Part of a small language model's weights.
Size: 13 layers, 5 heads of 64 (1 for keys and values), vocabulary 16384, 59.3M parameters.
Architecture: RMSNorm before each block, rotary positions, no biases in attention or MLP, untied embeddings, normalized queries and keys, attention and MLP in parallel.
Training: 737M tokens, 11239 steps.
MLP neurons of a small language model. Each row is named by its layer, matrix (gate and up: input weights; down: output weights) and neuron, and shows model dimensions 304-495. Each number is 128 + 32 x the weight over its row's rms, rounded and kept within 0 to 255. Numbers have three digits each. A neuron's up and down rows have the sign that makes its largest values positive.
After each neuron's rows, "fires on" lists the tokens most often at its 100 highest values on Wikipedia text that the model never trained on; "fires before" lists the tokens most often just after its 100 highest values on Wikipedia text that the model never trained on.

L8.gate614:149147133191144144101083137105129130186113079131184093131173167092105106172165102134193106096143097132151033070161174096099121171086079130117108129105165140178128138173086089118157154107181159163097075110165118169123072155096151145127188130119152130170154118085143133095143086168102148149136150114142155109130153135126150154157188118105130135138116098137162162083130092030143166116111120117171124125123189153083120102151106120114134141167118118098133076115126147147138135088134134151084138109101139075179145145093130108090140125118173080164156161137141169150168074110174128175
L8.up614:096076159132129066127168116102117096136189178109147136153094166183162114154064094083128153104151145141119173158051140116176175069108084120132175105096138095138112113096098118120117130152113163141132195178132192114103076105144116123078134165130122127100098130147170145082096130125089135117138163122161096169164145153090119085136119120136156130120073105125112148151149164090107129128156163162148201138054124025110119125082169203148152096084158130136135144097104144114152135157151113121096091084154132136101147120087143160110106181111131153062113135119107093137124074137184102087
L8.down614:163134146088178136152128153103084106150148068090156177129131173162138094109211117134125123095110168114130128124166162146096145184161113146096105148089109131104100162106102139108207133139143172165121067066179118118145097157127116130179096158146173163097091181055167117093111169082123141086117149087110141162122096141119129104130175163111107081069186101110119149150098195140100169105146164115145054155160160123150088063125113115102141112106146122135104075116097141151111169144177125064128111136121117095123123057138112126112112136153137113149159121116125155117144124115142182195
fires on: " |", " ", ".", "–", "-"
fires before: " ", "1", "2", "0"

L5.gate794:160157182074108125135088117110146122140166135113108092126127126079124145131106133144105110113198142162083107096141140084151080151092117043137141116121105170104148120146139149108176081086148107141122061172130161190083057122128149130143116121104150140076145194119173114138184104132124142174143102180115131179148136166108115139080105078097122105152114178152156102145172108145120120199102147135112100147128135207170077166110101132178205144166114107109099087156122118147151090137072087161183140108143136132105112141146127118077129116135111134126169101156108101148093158083137159070
L5.up794:109112174100143110149166025100109081108124154117147130121086131130084123104108123147122161168171085158118159132127158072140147157098131146128179131109107112059172134096162064118063072092126137157114138087123170100140122156138187152078179107173082135160109170101113159100173101131143120165106150098109088139183127139096165129136179068177108099114089094135148157066136159130107126118116158095155116056154141143180164122087134154077162083160118159121168118133127083106161133102126103164140134172153078082138199145152173120175074156102139157115150129143148137068087149102102140167
L5.down794:137144118163145096215112111168101172108106119139133113123121084159066089138154127090147157098141131128127180144068137083083164097104094072151101075073166093070110178124081133132102095104164139208143125146140131127088112132120085173069226101126122174124164127153114122122045071179122117146087138147154095144138147117091099067178124114138133043136122142078194156097163141176138122110133116157093121140150119117158128179130094131086138166083120113098127143093138077104119182104105145099156147152202120177106160162128122162108174107175131099119085158106162065095086201093140127104
fires on: " ", " |"
fires before: "20", "19", " ", " Liga"

L7.gate182:160152116104149148109162100123173132169120138095115118139159128084141109110099131119104150104156110146183152128158153121100111136176127169110175132118117078137123088139116196121121128143174175088093139153168169166126138115156151075172167085145173130122089173117099115141133091101178135108173132166140138139122130131121130133151095177112056111130154173050132097053165070151117079141082083069104180174145152089166092112141110198214118154067109193096115075111148090172126194174147078130072115112101065090115108093144114181139117124086113065128102147149106124073100165096123104072
L7.up182:132211155145104110137123097111073139101120184134150107127113055152083160118135139138142158167173129186109100146139165086139108162125154168042118196121076167078163143113083168072098134095132092136126115120098136140158139125160184141182125093174135144112199127121097144126195116116164121126131095146131143147118154158112105054198098118094156113117095183123171177112109127119137130151115108171149118164108084178126110129138110151121129203104115133127114139216191072139144139151144145080154159115148142149195210175116156106110189156067117166181112123109217127135066132165139147129
L7.down182:101115134139107142131122155142158158209193120114145140124066142180174187107143133149156133159138073085157132113119101144180096091115107077119184099148153083135135144083145213133174142145117091068164160084055101126126119084171150114023092104138114115100136104122092076107082068082083098181163140127130138158106097100127075129119171166146114155137137095087127151165119185099112079176094089142145171113157086106043176150141110093124160112208141139150105144067120083117089097179113086064093137185109147145149128080123096118136124116135081172153145105147164163075202112103191109125
fires on: " ", " |", " Hindu", " considered"
fires before: " ", "2", "3", " |\n", "1", " |"

L9.gate711:111072142074080172127090135172046119148128174170153158106144125131077102138175157125100091174134152103078108115141126161138103125065142146153105133118144117132146164114127084122098125109107155171165111109138141142155108168022099133090140128138140088113160096108150178141108162172084145168088103143147082145089114080140107216111108069114147111139151170132124153116121152166101096176095091187098130163149154121155148147167177149196152164144134091134196172162114110161136167087113102128159091074173122092114126119126122078133081196125152078135139180063043179112116108159134155126
L9.up711:121136129116138121119191064131091139155097146138103153104163109113109095132172183131104137185179093103101139192194152093159145121069141160144117109104115093066117120189117121124115117072138116106151115105106142137188164147099129162101211159110116109083162068097152165113137117147094178128138082188138080097170102140131155150162149120138133163118096090160231128139169125096139108158151148135104153117139154106141096137199131142107067114106109064120163123128042089079124134176103107109140137120104145144142098158110136107092124162117142089137088112133093170129094136126132145179
L9.down711:140092084074154100098131130202109124112149146171101152119095081171177132137078140144161118106155148102160131165126152197132121156135126091180153130110114125126201103092138114129123157134194142135120095119091158128135089102177149080134136140072146107152102155129137170154122147101110063097098047190161147104146174134152076137161128090170138112124146117146117146142129086155181102158084158113153132127098171126136145132144104128110116142150091080177141101141153098126118106132121140124179116128101085141137135086131161116073134089128135104136158122156085164177102145121156082195
fires on: " |", " ", ";"
fires before: " ", "0", " |"

L8.gate461:161107152112084102113132106165055089112158132116086113138172166070093138150085136153110136126119119096157116130168124087133143115131104097115076092175137042185170168138074160086104113165180088130179121117108121125178141120156134110112210098120122124120171152108106149134131169126168128133168169118118084146166091087153139150083106075175068118104174114086141134069185122027120128139180126164072095119106163056132181166138093101143145102145122168119151143132181102129139153122170050145108124150138062118143096107086096069097155073063069128145130105137086106165102121111088054051
L8.up461:185038116158087127101091078078126058159106099118190136118161091103100162135057143155105138211095128122130086147161142137075147123152091107109154121100138099168132113111120160177109165168103134154143091161150091178113109136132152078133160116161126110155181114128097143110107120139137106181130155076140107160185150162121112102099133113120117187146076158080129072165094139121107126140120071203132135141104100146120197176130067085099121154138185098189113175165171073180102062129160149107140174156106123157162085131095108073110112134070108162137101152127084110123168092118143235128
L8.down461:125130096134142069121181079116136117061099120114125120144103073142142148197099125137159145117105145145129183164108116119101149093158049108105095118112120088165140112128069123117063085128168150169135166110156109134116146127083147197091103087128141120118101098171144138139126089151138137066168150120090097146088144103154103144175123100108151151152107108066139151089106117120158127105093120139074151123107135126079139130108127135104097120169090116130145125102142128114174092144147132122203091166110161147123127062079124133135165094121121087080130080144144087189091148155192123158
fires on: "0", "1", " "
fires before: ".", " |\n", "-", " |"

L7.gate785:178102135081155073134103119147131145160097110125155156091083127171158089169105157122117177134161127126157167121121103146176069135063135133139124119106151130146114127139145080070086118099091122156141134150167152131117115101198155171043139104051149117101197147068103189189119104102073140136126122158120082121174137129164142154068115140096136167213133133055113149139061160129084106083142118128157096050169104074125097086124164175170109143160126150120076129180148108147096107060144085135145147151126114163151098140138138066112168176156139083169128156126152126083177122114127138172
L7.up785:167144123092128170101100123123112107158028093087103095175064135110105146162093127147137075184132127151126134124129139049146169106110068171086156106115092042199115132127145042159081154121128118092140131115078124152106109130134131170150139125144087146114085126109123093119136049174125138086136099117047153075123093187129120104129141102063119103097156192169098133073103143191132139179183070200100141129149121106167106152139109128090151099109127117099126094154159111141185142116167051157176105118124169118127149138142094146093095138132128165100126140104151129113154140153086115115
L7.down785:147128162105109169100123124085137127107170094114113135163093114194169136134152161161105088127100052120152144112124115100110125145156130080130131143053111096084162130132140122200138071159122141099134139135165147030159171162150138111140156170079111140127118177069110153151079180188177053125154139096117117121107181141166170152104165105103090105156131096154142136117187130109134173090144130159185129128084142101181061146109115161145161113160154105097083147136176078086103133094080120155148100148093086102065175143121153117176125131158161092128146162107102181083131151103139101166
fires on: " |"
fires before: " ", " —", " S", " |"

L9.gate257:154118200098171122138105137107174182113165113137092126096134076181111096115095173160128170124120071063154164132134177097087091140109104130116093190168088113152118101125130092094169144134050090173175180129103124162131159103114132144114115133101152127170144104076124134142158102119128089077132140167132107107159156090065133126140107212083067115089255104143171144131156142151146156076062147185127149161129113133095118127138186087115136201134152140170103124131095128134100155061255163044100174094135085143121124114169137142124133195115158190094100148156139140190048127148113131124
L9.up257:098111133139118140170125134139144198073149087102075157114108151114131109167107143201159152156097175150148118156168185102132118140118112139123109116174118083125184177135095150123142158113129074117113077182111182162150152138139165156155180117081173107127103085113155088152099119128101132035110129137094112149127149150104200145156153166100087094091222175161155137079123162102096156053083109138130089165176123074178193114076157130108111175156142117148097113117100146102096129154165147087117140134156136131052141116180134083101125100105136131076125091190145122165107170167119126117
L9.down257:165128113176144135120095198107173127102121095154119101145108138160129129141062130096188140127169119117184171164116113151080105154178188137097122147118168133153154132167174150108123174148170108072167124137107127141130140131138098144137092103065096137083159106138108172090099143141080126070124084146072123135178144131056022155096078123105138079074153127117153113157133165111107172134121072164107148136144122155115142173090151201127099149088144165086166169125127106109131137138121168119094175129127115125160101152107160096117096210081133101083088121146115118121187170162141149120
fires on: "0", "1", "+", " "
fires before: ".", "0", ")", "e"

L7.gate911:167111112177086091164091133134085134191115179108150101146140053145206148081156154096134143135094077185163128161111167129167136095162118094137149122127110063083150164103151124193153138154136144126131141147109103148178164140165092140128088123139062135140124105113137136169151155085173178161178162073148084088109080086114124137162132172150154139120163067106118150190104173137094151130130110165101132133218083163101130145096133129095122171109103079137116125140086090094103100169149190150140079100107132123129134135106087129124108158133121163188137105130151105164119095118200155125
L7.up911:181133142129094121108203132147184140164063204156129126146140120126175112089133098167139209098084122177176158117113154110132121157125132114142150112128058050069174126124164145191122141134161109117117108170138086129119180137158099082130067116119129131204133146108158160103152176151189202138162170058151157112103093128103081140094097165163143195116142094095106128132136109136139133152102049152083134140195085183132160133164104069088124103169150107086174087130080089103192117104195103117156121162086165097127120114160121138120114151102074116088141130112168146111157137134159184140
L7.down911:115129077149120117085148125141158100135167130130157168126177127108086110106120094180145133088134112105164174114135100118089117118167149169148175154161120057172119112088131093118103103109125143121146156122171131192145123122159116083098138128119077141127148174126150200128128194092120136138122137083134137145115139159123153118077127142155166134085181141089129132186164055097097141119126145100076092089122101139159185145124118086106142093172116103141154146161177130073141091152130149144141144168059097158123129147173167087145084176155107105103180084095131085126134202123165195098
fires on: " |", " |\n"
fires before: " ", "|"

L9.gate1137:124114142164139134153135133141104138151158126107160057103142110080066144145124101098083112062086145144080122169067122113165082077124132109165121090082130078118194177166143124176134194157129142135141162135102164164078139158146153097141169154119064122158145133120110115112098091161137093136143141146090102203120104130157128113118129085147125105147156197137136143080149116126140100125170107120061129155159094125165107123144117156101166179061112122108158136209096044117134135091118096139084082051090104130091210159122143173094092169115140156119130131138139149147140142142137147137
L9.up1137:069153149133099134161107138192160123121151068095098126087097079184109154132160112133151139089123106144155148094107098177081095140147110155161124148144118100131205129135168152126123159105100112147177138139100173133199220148134156136106096085097071065107101101114078111171202151144102146102137140155111129158146095087168167131105146144162196098137128113109097095101139108104126081130162111144184081126188141129149094158059135075134164141123122126124118112149117122098129170192173165133091114107140116170104116162116113114122166112159141155166093094118069148092095138151087130074
L9.down1137:167117171149136108121123149046125117092114083066140162134104090114142125061103125137181189124137183078151128141137135038083066127139132097152185125132118096097106109132131142123076109103160161121068131163130112125113098162097090133159150097135108076137139141159149095145091117123051107092108197091148119134076169146118155152207134149105095174095132114085131141100154126180150164101163142134065100139121176106130160167120120164164134068140161191156120050146148135121064135094104125128149148208041090129135132122206113122149067135120161148111140115169130127140177184158085150080
fires on: " ", "19", "=="
fires before: "20", "99"

L7.gate1207:156135115065134158142077108175139122118120119102163102156166112138201180150111130112144136167144122117134094108136188155105165110139135090123149137145085113171139108103110209114119106133161109090115065141087160099101140108121081113103152115106146109153150141154184146094096148089176119152160135141100158172116148121151144144152198127065152199150072155139162131103104123109131108088137084143166095095167096175099082082100098111150088164154170109122075061129131141129128089077057073162130114124133179121113137123148153181095116137140128089101192099169129158137166106135228111144
L7.up1207:149151146145141147085161098123100176165110149122115156134178165162100119207152179148162090122135131157097170147122133134114157099119119124131127133111114146114112093125145149255197127134160080148115146103125109136156119190140132180126087073116122237160048134147106156137143140108120115109094120135152151114143058097140145143133160101148146103132150130141150077141129117159119178096076105158115169112197132101097085083166043090071163148096101133114119166092148154136141102123072216136134079116163123059129080084113098141099091081075107142128203109167143139120108155113106119083
L7.down1207:146134186109114158066165118111149187144120109096076097175084194102152091136136115081084148102140171108149152174096122058133109166087145130076125145120115086114099144194134131170124137155135116155141133153115138136152135189115116100127134118095107117110108141132070125116101126174150136106059176100171155140143147152091154100177165134116146083100126139099143059116103166120126115166136172140074169113223069157155149108137126092097142117116163080184158128135152150107177138112064139089131127136171128114171092118120171203146195171165094142077138131125113152138155129164165094115
fires on: ")", " |"
fires before: " |", " ", " |\n"

L7.gate1040:173112128154107143093170138090144091181167107053100146117131146108145175138128150087125110113174092142134166141154151132067113113146119129122130079133153087118099066144191127167135093109156132144131113152134178140106136138153106092162178175122113145129096105148092107119097134178131099169146118122207134096109147172102091126194124144148087135107122148189098118102085170174116146160152105137086081102186104111133085138061152084163130104102134133057096142126163139117143083087230146142158097092089091105111115125080089106134086150144171064060163151143104151065107172212085146197
L7.up1040:153104147113091115092176139166103200145138154142143148126173127122155170195138093109063151109139150119163123135077108187110097123088075111086153082182094121126069090144104082184102115146097147143131105090151133113119053117082080063138155144121131165119172080166172119152092144171136143126085127129148102169133072106156107132110127096106109228115140182130069097102077156147121116171131125119099127133132166127095155140116092144111184155127094132174155113105128152146137169152123130156138122076131140133124100074056134184191125089193082170110062087108117109156145166158132098154
L7.down1040:124137049139019123132117097128126109118139136121126071081148122119121092095152147115067129137152062131045077157132167196101176112148146205118163130119130198135130157140167116130166119127145091096139155108155142099134128139135084122137118151163125127143152076137186086092126116144080113121150149143140130115147085151128120134144171162183125146100142115105073123115092102074133161114109105095133109083143159087126142092113155089147192122113121121140197095124066108122175096106149166172092083147127124115194115142138088173161113108130145146076105177116105140144138106126146129151
fires on: " ", "1", " by", "-"
fires before: "0", "1", "-", "2", "3", "7"

L9.gate1165:096101143105137109180153080142191126140079136179165152131134130121173120166123089109094145097146081166103184084178168161104109092133044117134146067048111158110169080086175144102148103117097201103134116175064144132106157158133072154153171143142113103196148108141109098068084127107095139143146166177185121147102096132076145142110139124099115163117102141109085137092144149109128119130088121145196103105132048171119094088105155146081138058131098154148115144158133113193116132134123119072100149175180097108104140120169140127153120159134131098078167151105185124114119158123101149140
L9.up1165:146152114119118142194172080109138159096148124135120119126199132157133135138127113084091147129114158115038166140184126145099091099135109082100104085137170106155100115203154166131101168077138163093144105161100116163153130128152132109057113092147137108135108106124077104166162126095143192089127146134130133118122110119169164132152170134140134049092078111143155140067143116122164131132157120106176122121095134128124163115109130107100139133177103118129121148104129128084122117125123144110138195154130123094131139090106140138123122153111127215065086073094081127134113203101116115192
L9.down1165:126136153183146149120123152154159157086136098095056085155114134164082154115005147141115062043088190151119107144153141148060126164116100121108117113118145091117087126112025143125126154154096095149103156140086118053115122143156184160111172133139097121137146092144107131152109122146131095107111120145090144172145114137168140147112164128105108078123148073147139179101082135096133136123119109105143156118155171088125120160149169144087087188134125163078149146203164132174105145112163111147142157180208051147121104139150147091076134112092132140098160128098116121166126194099163198164
fires on: " ", "–", "1", "2", "3", "."
fires before: " |", "1", " |\n", "0", "2"

L10.gate288:096148107112120130134140144178111146112154157113091134100108133108149116128151190121094166123144149179132154090140105130191152153085128132164136098114120136060114140132120141145121111128183071144142137107105122133112104131139199120165066110152170106092211085073113129071125140082102074192131149138089093114140142110156160204150089141095100074162152123172173128096137132075128097120153151123119130107174082062108160071121077127153120136119080093124087097139085120193085086172111099131184165083105125100136130157171140128182157170090130142111104157154157126102177087124166141161
L10.up288:156131128125177101151098139157142088166137153096189177089150117140128140143139138139071130115149107119147122134099088087086147156127117142151089151134050125089107059065087145106131098139159077177128132138082139126136163104143204132139069108145118118121120112085072093189188143139132145115102086119141112103158130140128104121108150140117211121202130099082159077120145113093066092137118140070147076101199159163147135121128129126149091109149095148080148086090175172146101109112126143084080116118150118179145117146113115100084092108162152164064127119100111188185179124102144152097
L10.down288:087095139106131198138173130105186120113111098116156126154142111112176182111104147106107123068087067151151137134091034071120111176175141134122123140140109174108138179169165104112118092158090146130104066109180160141135102164163145175152123091070125105139124173047129072085159175139091114110163098120110123145143190118100213110164156114135107187150125140143138084092133118114092118150143129155072077086148094114100178119122149149167129139093090154112138148115136139146098154135115147156085119100092105126143090094163229195054131122093088134101132118109105129117183172090105103133
fires on: " "
fires before: "19", "20", "18"

L8.gate725:165116103128183150137099145204122171116173140138032110142110113131137114141188055165094167163090164116175141114135122129148157053150068078116114163149137147114190157101090123110128051091143156153134131188161036092142133136069104167118134155158158165108112088136099102130078130163149190161149122118173119129152203104162158150156135185138083122171148103145078150182073132095053190083117190108127087076119087126128133169091176144063183159208111040142174115153146099121135098170124190112088100103134120121116192176180077149132110135193177125077158121204118130113134137081092136153
L8.up725:096126159113108105055061136127158090071135093159123150113092101114128144118164207059171106123146141137113172121091124163090138120066175155118127091179132099200082083206111061078142121144128134229117129143200137145147132150141117197132123134119086126052058135135075167096140107115120143102165106183098110155082143170161103147155164150156157142142129103118134118149115105136145108169161093136129150111171049126162131084120152162166097111122080108128097118136098137063122107137081111058179125068140137110100170162198132141098170101080109110121118085110122183116127117154179182080
L8.down725:166147120163161112167106079132223139162092096158122133061152145162110111152109111114151094190158138133096150102144098118150195102144126093100152125162098178135140046138117120099099154108107132154093140147170134103106146122149143132103165098163134135105099107176119072130181096157141113084140129149098164139146106110079129115173169145143164134148183137123103126071168085139125128141218166155161184105138132101150107041157102116136099179089127148190136117067088140146109129104125146137185132101175133135129099152114063107073165155123129160155065106153090141122180166133137117098
fires on: " |", " "
fires before: " ", " |"

L7.gate438:151157163179121119124115129143088125089142087085115102135138096066186123152101093081074082102165127124096071164170127152110174138168131118114120099084120142156205122125126127123157097079161138155169158153141151158156153148125051109140199110108061160094118154160097170148080110087105134118100169095153144242162092097129153134104144148126090173078154144133088142141104098164196159136089173111140135092163120138143086100111103103109109154159155101138187132185182171127102138124109131182116145086145127152143111084111121086056113125103092113135106190143154061165128079132072122105
L7.up438:132105129111031167100094111137127089176141154152115152129117174165152153140091153153129113126127141134123179113116101132131086150136113181098125128136153146139182156138182106055123109214121123080112115159101122086116123082099067155134118093129160128053132118160145167072156112159175154122112101152149163146097164177115119166185152155148110149087153170115149068089122076098110128161073131090126124120164155117134070120167108137181116162086175178094183135112160062119113073129118116164108099136131145061132139163133093152167063120120217119169146142115058127118136106171091121126
L7.down438:116155163121198120111148090118135103076128047184123092102142119156150165122080091187134139101174116109142135152091148130064105145092096143128091115133094095117108142131109178105082121088152091103124160097101149118116075166147124089139094163131158151101128148111080051164195127128098150122138135103161105121105104204036176099111146155156168126102107132112086130082129112113133129136109171143122205094156142118171198097166175076108202066202137129147119173124173099110121130115140117121138113072128119128130128173105156168078123136168149081177121133193144063075157103089135175167
fires on: " to", " and", " /", " |", " a", " or"
fires before: " ", " ("

L8.gate633:159144137102117127121120111149100074127138119106113123159139146133167132175100119136137124055129103167153104142092092162081135187136151172113139141142175160163107134140095097136148126123090200135126070097157164158109160078170103107101109174075114125125118152121071074120134140096135155108163145114145060182099116214113129114161181098117124087117162092157164134107096140088106142125101123179109124084130119120214164084154085169115153126121116115119118069167145122144090074086140154140065081129171110062113207104157197112101116108169186050169173129203080121122156160191187084167
L8.up633:129124131109078127181120108090099118112129146118207151114096124112091100143124171117118053122114095160082090199118134110078090084118083129101126114152132060098102145121069125117086117137152128118141098126133157155143169108163064107128075128102129092148148189132137155132134124118099157122140133118123130104135143059127138134167119136126093152107117169082112092127110149150090163146145091116126197145104091022142135169136061123093188187073115111198178105118169183092193160096113184114219082113122158128156099120127074171166147163066133152096122104146114098090120130091096125091
L8.down633:090149086185114140137104137086127119165202119135081105139115092101162120163133120126107138167170114129146138108104146140151172095126085113193130156124125135121128154134086070163125101140127142073204089130118209158168164112084102135097142131164158146120148115142099112116179115190134154089107143106165112122142168132160145126178180153105121077087101118082102096154139075132102109157187148113153112153086173167182102132092130119135185114161160126167129080116152128140139100122123102132164197103032167098120123102071117127149118116082077178144087194060110134148137124117198064151
fires on: " ", " |"
fires before: " ", "3", "2", "1"

L8.gate42:196098157103153068129117128136116080130112193144155122151164129137108031133085141158146132130119136107102167155194142173127161138126141071059096162107140121119101090095133083123106184138110117143105058159192167159134045161167143156100174153133143136124098135035124141095168074131132148159164167130159144148187134155077173089082199131188158161162156135108170138096119129093107125118141235088151107073084112178191146105128167144099098163069133116111125118118140109122137145115123120118166112117127126117094083113085161155135136085103119123061198117110103126168121059189104180139
L8.up42:162111160135120057069080155126215104099138128139124169167184063132138152191115171078122135185092156117153141139140127150112182127127133113115103203149137083127110119120119192109157071161165059116148079145206097154144137146156132140168107093161142138167042103103119179076125125125207118076112164115163158117166149161132131132086086112177136160159149130107154134144142133133205141102142119126077135124119145176140149156076111109092193131141172136116146083123182201111121107169180122135127178150150071125085150137101125118143120126078114127122135109195132117175105128166097154099
L8.down42:131073230098112167100107120112150099163207177127115092181082175159128098088091087093137166155120095167139085104165111150094135152114169126117105176159028133129138132159059086157153093154113119181091124158163142159150141137125146149124112144211139138135080168133143107102132082140104127155113130117136175130150096133127144148138078088140095095138195124132118170130157162169070155118157147129149156099145144138129130104070120121103156088098145136130128150148183126088132100155199185102135130065085121107163131113152091117113138111106155119087102204099098080149129115163123122137
fires on: "0", "4", "5", "2"
fires before: ".", " |\n", ":"

L7.gate285:149081153147098152217149095105123134102123116112136120141126088056121141090153120088123165116109107117137128082139062132147155117105158113068100130146144130087107140115142072170109052083097114140187117152185120136138102131121061103088113102135111110094102129129065133177133080175082149113110176122155149098156135070128144184166090150154093161116160123081147092205070147166112208161136146105110152129155158158164165142114101119046157199154094168151120121179147125107111120160156132123159166133089156121102132105123099120083150141168125141138147133093108182132088157170123131092
L7.up285:166160110120150120104098135135110152168138201144094174098169146132111103141170146125137187166159148130107141109171179105126152130073110117138084095178086111157100104147095091161147078156095190087143120126171161115180156099106165055111155125126111128119105158128125165091152118128124139120017111165141129119117136110150113102189142100149130079116120121175106137151133137131161096127076165095112172113072115183124102094122096086150084144158093123110150168136120100113121116121143105191067101160164115142120192066156084198150109139139129171168057178129151130106098107096131109180
L7.down285:164174189077200084115158118168100178166130127117134135115173185157097160074131098105147099118131102147130181146115124172140092172138123180106071078132153165087103153100123098141127113141171126133096091169150186117163118126119146127094092131108137140119168168148147180159137066139142125111161153126122133106110099150193100111156149081139157131112099162089162109101183115151115166123125077128161110146085102097085153152115111139083038133109118151121138107136137121083139146150115119129078115134094112117099145107127084173122130123179122083073167096125158123120102213099114142193
fires on: " |", " ", ";", " ("
fires before: " ", "38", "14", "5", " City"

L10.gate594:140047096152100110120137146104092174144121210125095111135126193137097120059198163150117124137148115157126120120139096107105190123118170154152182110083077128078124112161113133130157107089096162133119130117126121120146135172109127144141145067125116134199105140098132188061176072092155157151140146134112117087147153137106119156119124056093144147089133120162179121141144060119076147059128148178114145195154131166163145118138123131160128162106144091116174171150126065100055143097166147122100148202147113176140040181112113128150111146128128162088128147132158138122117090165131129140
L10.up594:158211075122144134127125124162115110162148094050152137136118122161143131151134093136131113138130142166144128189096146096125183131189119121148109172068153079154130162162073119126122176153169090129168145085167144144108122172153110110083117132155058088166185145210161154157125221121133098108122115099203114098137136110127111138146101122130143078107137079088084135098173135083128111161055155093143102120122093128097160120133120025081119162151094144148119155092145117200110152075121118105152180083065163123102155112175179133097117119103108132065127064164127154115106161129132170154
L10.down594:153188085115077063123117115048155138081161131109079142155113164158107135141136156174136081122128160145139148136085115101121111113163144102109189153093138091113153179222159101065147077126103123067094073165164124159089141029151118057135146074173064123181142137110108167159127158175159126176105145152152138085108197095112166107114153204150117099118128160123079158117109102125071173082126060097137149128142167157131156073133186121119140103176119074140140062045133094144074089090111116165128127108066154183178106081127144142184162069127097145077109106097124163110173148150110106100
fires on: " |\n", " |", " ", "%"
fires before: "|", " ", " |\n"

L8.gate661:134120089164115098157143071153135136128133134141132108112102174106133130140166128142137128120126134190092166143107166105135177100126168072114130142153178168160111079117137180108146098084124125126125118114105160122150135097115078130102152172130144146138071121113061134119091131068145135099124140165161161147138118134153141162141185163077166105141100128118119176137058181117056162069166128135122071098111091102146122051075137201209155152132140159109081091132129192082172127161087174190123160120129155099133139105115110063146110206125112074139155151186136144075184154129155186098
L8.up661:149087091071129139176181116142111162102147095197150135090170157131090148152090105085133124110128178110146146119123143067095106186139091109167147102148168126129110155148144115166092127142145101152144115168187135146097140133104103183135176141099033095129083061137135130141088160170077111111175136073107129111129154146177190106181083140104069168110187185074094139128166078158124112104138159137143122081178096109131110098165092114066144120110157143122160127178125109209091147162130179142140116142114102164135067116125161148119125126111130131106159110139114168125109143142135118189
L8.down661:089129117138156133092126126157101118140129155177153086168111168119087174085172130141118071135126096134205132106105136131111149173213085138113149152086116107124073140125124132080095172204106087144148111091104124177101123110073125084088139149170139120148105103151094182059094106135149146138088168169139163045135112138164154067123142124145142053146168106145105073194190070139153129097116085157187095116081132128107156146139114135102178130110098116116133133128079143139162111190112125108068131107060105114128092174141052113088084130124105130120104114151120174181102156175148125106
fires on: " ", " |", " (", " of"
fires before: " ", "2", "3"

L10.gate1030:133139119143155133171188112137130152148110156172200103154180163104092127122150155094140145103111123117137119177108101115115106158086080099096154123105163111159139170191166167111092166061112104140195159079118139188121141109133135106141090108138114143134114137086141109104120093177126146091198147143172158088132165103081157112112165113149140087139124133106088114134071119105123143112145108159157108146159117146144177083213131105170100142099148144137108183172119148082129121070142196211097107117119116131108191139121163106084101116138155099132096074144138139146135151086143104159
L10.up1030:075115178166164118122116135118164124160141172150183089122147181139184097098180144072117144084111150113148107131110140102177154125051142147090134173088155107126159135170151113169176181115140153150143131183131127098118164076114145172121110087174089129201166106095156131146179161103098154075155152106139158065138145133118102142129088100186173097152182130077088134166076060146126123175182122178091060156102063167105095131115086160133122163090180109139142184138148175098088130175089122116140120117112123169155126141106207113149086170166129131190143141097118130069143097103111128172
L10.down1030:120160177190120137136133149127161164138152135135124129183134143106121156115138109146116135137142140128111117119174092120105157149192079086176118135140166162130142130096132192116121151157123169130107129141085142162085067177124142087094176122143097099159173154158117093104123120127095148083107117104131114117102116183155166166145129082066117224129060148099100142081173162112166088107174132113102078071128115088123175146138146105131105106157174173158152090139076055159102099135146106089062122155086126116121193152130124083188133135094112171113133113105154109131150169115151106149
fires on: " ", " ("
fires before: "20", "19"